{
  "n_head": 5,
  "activation": "gelu",
  "norm": "layernorm",
  "norm_place": "pre",
  "attn_scale": 0.177,
  "bias": "all",
  "init_std_o": 0.00702,
  "lr_head": 0.00766,
  "schedule": "wsd",
  "decay_fraction": 0.602,
  "batch_tokens": 16384,
  "train_tokens": 125400000
}
MLP neurons of a small language model. Each row is named by its layer, matrix (up: input weights) and neuron, and shows model dimensions 0-159. Each number is 500 + 50 x the weight over its row's rms, rounded and kept within 0 to 999. Numbers have three digits each.
After each neuron's rows, "fires after" lists the tokens most often just before its 100 highest values on Wikipedia text that the model never trained on. A number after a token or word is its count.

L3.up58:572540492476469572410654499492501525552482476539453446513410529477541521546467392496515466473440512547541497489583458527484475562528552506449545449493482557451504468546579555676452511509407542563469452394455496543563488481483554468520560529497506550514465443428534441493485535480374474489422514447543562534474577570496504487467429433541575526507521496562527487443482550496548487502420455455407422567476469539502459469417533573491478574483492553509467527421498484397557512571468464
fires after: " M" 30, " D" 17, " V" 9, " O" 9, " d" 4, " B" 4

L2.up307:412563436550514432438441489498467491476447499467522548518471566443491464513420411437416604460489536430491504468517394514614489511464526553493553555456493529465476522542524572557497523463480607515443369451508497497584407524483585531456498548406540475481486454523477536448461511434528488460428494568555490412458491534515564453554546537498604503568524474519473579434455555561441503567531611532482519500547518496470522502466529507546518545563472453564492497603422534582454471494423406
fires after: " I" 25, " A" 16, " a" 11, "A" 9, "us" 8, " f" 7

L2.up78:454523478519540562519504544487391505430416515481521573449425514408510531531607500458432578485483499434534580506570436529484505473471464506495527597498536563418574466528518473517581624437519518513523483467441564452513418447498568508553556479415409492446415486452587576521482484511471480451412428485473487466453503511548516527441414531526578486393561477590588462482495508487454589374509514519441490512525499537512446545506441444448537510509603501461491529468546531521517591481501424
fires after: " S" 23, " W" 22, "es" 9, " f" 8, "S" 6, " w" 6

L3.up121:532530444545503481551589508524500491508442537580478469545555449458557478476496439577505543552507496487503485542564527586484444430544529519530461476466487530505437477359508534508496462505510576518525522489472463474538522476558478470481465467482477478496463481474549567433439510552403579492439473436505507375412494543563532485461395451461597544517616474576513503474527482480518552532586469502478558512629412565443568487526486608411609548479515470474440449443619511521504448544454381
fires after: " d" 19, " D" 14, "d" 10, "D" 7, " for" 6, "ent" 6

L7.up428:461526552502530454429481542616394484439538500376473496496548513530465476456520436543456519574525557455479545460476502532497455553462557484468541492600501480472556466566527471502482493499420488468452551515515452466641578413459497498397541535520473481516528620379523489514484473483547529447510500554468411507487592610507471471409556495562532549518534483519557573567451405500619546562529498498505578545457517560514562512491558506432525488437544513510491582467456519448507421592568473
fires after: "m" 20, "ch" 14, " m" 11, "N" 6, "V" 6, "t" 6

L2.up183:481567520533513552410470498488522431521453503540587546411438561473458443423520536481459552534496572457504515541491540377569515456486446405471428504430461550494492535495553534473617538585573437523497535451513454473480505527459556577488445529491534500481462525475583407512541423465546581449465535518588596522519537463508461415541454398530541463572534548553544498591450502589462401516533574459483447505430424489453456523481530537593469502525479505521521514433570543535565535517389530
fires after: " a" 27, " A" 14, " m" 14, "e" 11, "p" 5

L3.up418:510470522572530507471418456425439432381513496542473437541554518586536511525532499406515506407446448562386440428594535400580443483447526468547499460460536545486497517515504503548468529468562484518570584481513496487518505462491465484446487508525539440437382466451511518477449532480509571496500565429455476529501492535531528485519511566642524413539604471540536542490495548516498402453451468562530444528415503500584469429537534517425473570515443538469435467374570571464521553555511470
fires after: " e" 20, " P" 14, " b" 14, " d" 12, " o" 8, " D" 6

L2.up386:498414515549470505488493500595533464546462548503440605575499463454482523560497510435461473468470490633506585519540493501431543573535609442549528591414560537526458497549559549476512587530493454444521475513454452451498464458437472592369509473481489532585573476571533558597455510431549597470463496504515511498508481548468499549450504363494398517562473463469478594436522480473442503444469433569507432488538370451503428516565527528476486520531538465530456493518444496559447476492532473
fires after: " (" 23, "-" 21, " " 16, " un" 13, " \"" 5, " s" 5

L6.up43:532584457482534459487473568486473500549559441473475477445458421526593472433480457452505522418462479486437539396505511496506575533516491459533560606504518521491491524655503531536504499513419501359413452435464517475635494476486510463532519453490468493507489568542531544513531415550521503501479449480505544482431460446427540441445560472553536494451445503587388445477580558479440478505516551528520505506464616474545489499445562446540430486591521557475542562547457566580578549473418438
fires after: " A" 56, " a" 20, "A" 8

L7.up485:474457542450508468491450476504530524555483542489498410381523449459488524455545432516566575505525533421390482503483531575584458508534474542559434515493454333447528555575503552574476497524443511470479503452500494494465476497448493557547427485566535411623549459414608497468480509437476584508502412522438562475541469642555416539536495550504541447444495572485443434570552500545585512424479475490408510475541515537588457498463548535559433500498546504511422505443526491478496505477467511
fires after: "5" 22, "201" 11, "g" 10, "ter" 10, "I" 8, "an" 6

L10.up97:524539471528510535578456570535419530581479537454532472421539492476503541422444623468565455553458485463593503480579429584547533549488523501503471510451531527552538545393472472399591444472371454483594567466535517478549487517423540473503493535538442565507550519465564495514438401563527561517435508482471464515492470533469593480427448447472527544407435473516568510480501456538489482552550432447411528474489543491521466602500646449401522459529515446467523440526433534516517503497526518
fires after: "-" 24, " a" 10, "art" 7, " was" 7, " the" 5, " (" 4

L2.up266:478544477577543565569579478529579513471585443498472435504515426523482490505451377474523493454463374575467477534420587512457478443503529475509440422407532538495523523463518433476510393548490498510608542477571514538549495525493476532512496557478470566497467533492425592567407460549546603495429600468472530500505473478506548448486581546515507457504477463470490499513433522558579512448471454448468552539523446521492506449552586453550462461565385502551537578365474587534450503478506443
fires after: " P" 33, " o" 23, " B" 12, " A" 9, " p" 6, "B" 4

L7.up491:538481488479540475541507459520532457496483505500565504527517501551388514586510477548453549640543540478531453395529447386487520535515490614527610466487555529490437460573528464466559454481580491469481493360530502515470463503441486462541593444516468474430437508494513450538500527545519569511620535495576504524512479455483502538516547502554469470468591477493551463520414396576585527560509514586462598523513515539527564585454485483398442463483436436583443532507474400459492503456456453
fires after: "l" 30, "ol" 8, "re" 7, "ern" 6

L7.up228:492487553422588513508545468525537550509430504512496417514506544463337563444528520477577475480452467523547497454511468403405503522519421521455560475547501491490581592545573578532586445475503493423579400524479505564462529527452492493459479489519556498600564505504502547513488452508492455532551501475486552508472532609436489469576481578583449457483524495439513505481482502423533474596377566461542473560457438454477490446457495417491543514469486435572461427538561515548395413576495450
fires after: "am" 18, "le" 11, "em" 10, "er" 9, " al" 7

L8.up164:495499547525448515571516503554433590492555553526487483498470487542509470487541409524494579586509514536560352505520459489484472433571504396456483567543466470510563470529589525527530473427502499502472425551496516502506446497442521593479500481560613562500550500539490494486437535574525527431488445449424531386583449403477465519475482551538572547548547547424565520509541480462507595397509515497524524522496423558493416477520454450563460462503535585453488342525466477418529503420572520
fires after: "s" 21, "v" 10, "202" 8, "re" 7, "201" 6

L7.up26:453467526466426412493510475530569524500436551360499535541434424570464521539575512586595650521447454461524504591544529560504448530444434465534530493521436482460523501436585560472515460522500545540517526517459525473446503584432483373471485526497569454403481544496472565478546465525573502596492462497487495482443558549415534486424488436525535449573448521492540549475579553550481472587480479485477552499556478472540531546507478452479416555482464573467443563510462444537450419578573463
fires after: " o" 43, "ur" 30, " al" 4

L6.up291:492461467490548506454557555454519578515523430443463549534411558480447531429440508531530508529489412552583476460495537460474456552477529430506423486534529545557521458411501490426561503436468515430588474550458563483639456438510474526499420426586511494534476441474515456547506482511444489485415477474507424545507527401564466569473442483422543497461534540531487507462381579502482519630538423480566477470449591487572431504455533553507562454487511534609554515413468392525442516534512490
fires after: " E" 19, " the" 15, " st" 10, " (" 7, " The" 4

L3.up507:556593557443440553374536477573504469457507548440543420474522537442543525513475517512458528515449488499470473431489433512437509528496448416558540514508497495494461418426497502556518508523528472409437500415554454429521562435574518437486537530526546486550491455520524556502519501469573500543484575504457481520567571418424482488440566368590514395482615483546520490664529453522413464578473532584508426534496443460473459523457476576529489492523497486538566512561531510534489447528536608
fires after: "am" 10, " m" 10, " M" 9, "p" 8, "om" 7, " p" 7

L7.up212:465599503561567468500378479512514535547487422487431512485500526455441560529492514402525545518452564458471494409466423550465553493482495430543553479470575502431461491512497524436522470521520497464556430466507596526448576506527410503543512509434413543438588540509581547455549581483443565462540466459458484541539568513495519499499427486566571480432534433525464518374500586416541478580436532561456590583519469470496470493494449514499513430423536465566568454524618524429429535533485449
fires after: " al" 20, " Al" 11, "er" 10, "al" 7, "l" 6, "el" 5

L8.up503:509563491476475468481570469424479460485465472415488551503509408569482561526536494483630521405521472436526477528413397491552533524490488483415448450580462465488468519491431518449515549537434565514472514552569464399549397576539475489468512490520550499527471564382531418510432444538540469493462431575547400491510513524399507496506496460469514521534522537468496553490597493468492382433429507473532562506494504462508482417473505486523495515512470568420454463419511470449632556639542498
fires after: " o" 17, " con" 10, " in" 10, " of" 8, " to" 7

L10.up315:470523549577399481455466512504547509512546654513505503464517560433467529574572552549526508605429476438580443479377506442433528566507505453494553459557577467540569472554436561538610586532481449418486510420467538480532457522609388460573495562478452485460470512458587542494515530441476558629517568520606458482489527508455478522519517573444501461462471500539528434525483475519469514496579440468445492543469457529499492546469518453438443474548518442508485491481505583490414492507451454
fires after: "b" 18, "g" 17, "ol" 8, " b" 7, "f" 6, "l" 5

L6.up276:476480548440500472403493470567567441544513444505508481507604547513476455499419451443469463404480508603529360400594515460499473404487516547432468451383507545525499561512494448468503501489477555477499499526395548596545460465530545519514504490466511599553496488492487481584467510578578535552467546457461559481578495511493511471599521468533522498497554459521441563514543634492596554430413460477520541560475547457444542447499456534585546507524551488526483458401547478474560490480488407
fires after: " A" 39, " R" 12, "A" 12, " the" 7, " The" 7

L8.up480:502604578524486487574500442518499551489542535499557553503538462405545488532542523525488575530444492392495489381535476484545565464547442475525513508393506538497538528517503487443560585379524471623501464487455554467494405555468460597466543469638493471437459458421509516534444553578496557407430532487478460483469497514424516473452530474553558527514543510482512463563529473539497491431454508418426462431512515535533483487449642574460440521534453505523561473532428429545453465560463431
fires after: " f" 13, " S" 9, " W" 9, "f" 7, "uc" 6, " cl" 6

L6.up32:442491500477447560535459532424485408491556490484420488489493451456467462514487589514444534417490474466524485514462496454489509558435616536477434520439499501493543497477554560457577476476481464432421495525464495447530332502510517544491459558497437586538554555432617548505483628529443419487537547333462463432507467541462505470540456437552551521486552553559437553601573551506516548462588464478499474493532524567517441486502496525573522489598529551526510520419523483512554518492534404
fires after: " S" 21, " s" 16, " A" 15, " R" 11, "in" 5, " N" 5

L3.up20:568475581467478600456483425483463462485460431494470559512700436606555480541587537427518489465497468434544488526528411472548516552470447500530492509460521548460523454433478435546474498500466456493528475615550509473558457599486420450529510581524555546509458525427549455482537518449461530420482632477505464493493525539600397459513512461479535528524488483499554543552488570553439388476457491566577491456501481382450464548482531448474438541476468563447483536467518537510480492517426472
fires after: " d" 19, " comp" 17, "p" 12, " P" 11, " p" 9, " t" 5

L8.up393:519467516494481484533571530575444521527494584487443471553462434532513512507468467435572505405490566559502504444511444482501437497547513476466550542373484538515469574428446472585448505474450485495452501452534461467389470558522487561519379560590446581470541393468552471468424485461483524481522497528551473381564477538519448521469466539482463435525434598557533415519539476488561508384537540493470535529405527463518420442550524461466411522467549575524504410540558448504501533382449453
fires after: "c" 19, "201" 19, "s" 12, "g" 9, "uc" 6, " as" 4

L6.up147:460520518569541566451533382507504547534521513429526502468568495387498399448527426517547525587443483561480552500588490440550483579483589512503396589520449582533602555647474558549616483485557560525392476499556549480511462532532549466466546448476476482519472480496524489563484435554469480523524492488473515483459427511594504490535491501443535525461502467443393545583490455544479619469524548460535566534491555516445505566584484498541553519475537463461550568521532436527464471551448537
fires after: "s" 26, "l" 11, "z" 7, "es" 7

L6.up191:521539580492445571440471494600615536468461445424533526526430473486522490484516511567486414484486452507456529548523497490550475610500470433614551432591574583543524438438470514531517410551490530487380514543483463472467410527530445504470524406485470498506582437417466632496506442457436434450517521532536510536551530577440567432425518544538558479558552496535419541484472489526570534460539546449476531498483524490424555477577473442525527481496466563493536565512463440517436541460389490
fires after: "ec" 15, "ol" 14, "s" 10, "ic" 7, "r" 7, " Y" 5

L2.up477:500502467487535497429463379520530502527504514586570560544486517511495463543437513523463525629452549524582514433443477453437420486498501554472490559445422508622463535445525418559537558552501484457448543441454488512377478527533470546532541504457581454544518462472528561512541487474464550466512628428506541389467463506463526449503545447553425556564513538480479560577539506508495397556481492569557432416563493518595442475429529502589449417554482480537536467483492565572484481412511465
fires after: " L" 29, "or" 14, " l" 13, " a" 11, " A" 7

L8.up21:470548501449558429504535466488543568566519481428571475560572573462509565493486408424503578537485572522561485504520401572460539547494382521552541577388480493464591578375455523451484453517409504556538469431479534408431413548595498575458472496529560548466542604533404515487530503461445413476503507499539502533420510517469456493481481520454559477488488530470516492511507458515534436568411490449483511493552509445463551510482520450575550582572466548422499511534477416466452457548486454
fires after: " s" 19, " al" 14, " th" 11, "s" 8, " S" 6, " C" 4

L3.up8:590570469434466516433412528471488431512445495530465567546631501582596448477442442484521558507494429459454479536560567445467497424417499447530534554455456552464528489520459500414572507440460530591527390414472489562496456492565557516483514549567502534641455458506503547531428503517511517493496476430477510459524413525495459563553576522469547444593528494499454562538467504474538471520491512539599508481560415524464478493551392518493517539596399470484490441490534554430506545509544414
fires after: " N" 20, "o" 14, "e" 14, " n" 10, " d" 6, " b" 5

L2.up86:492524567453499546486520494534450550426414576510425497462547513509575478492480578536362510525458524560460518486600475501521445528479462481536549530502463520504518452482585517465477522394438495526528378567475499477497443582599445499490547544518576541527446513452491404549563635490567542497500442463550582424532485508493450481468470469528406596534597428513428499458490372571516574543424498577512473495545493468516503498501587509536475499594485481537431474457431405533525536509521474
fires after: " " 35, " in" 25, " J" 13, " s" 11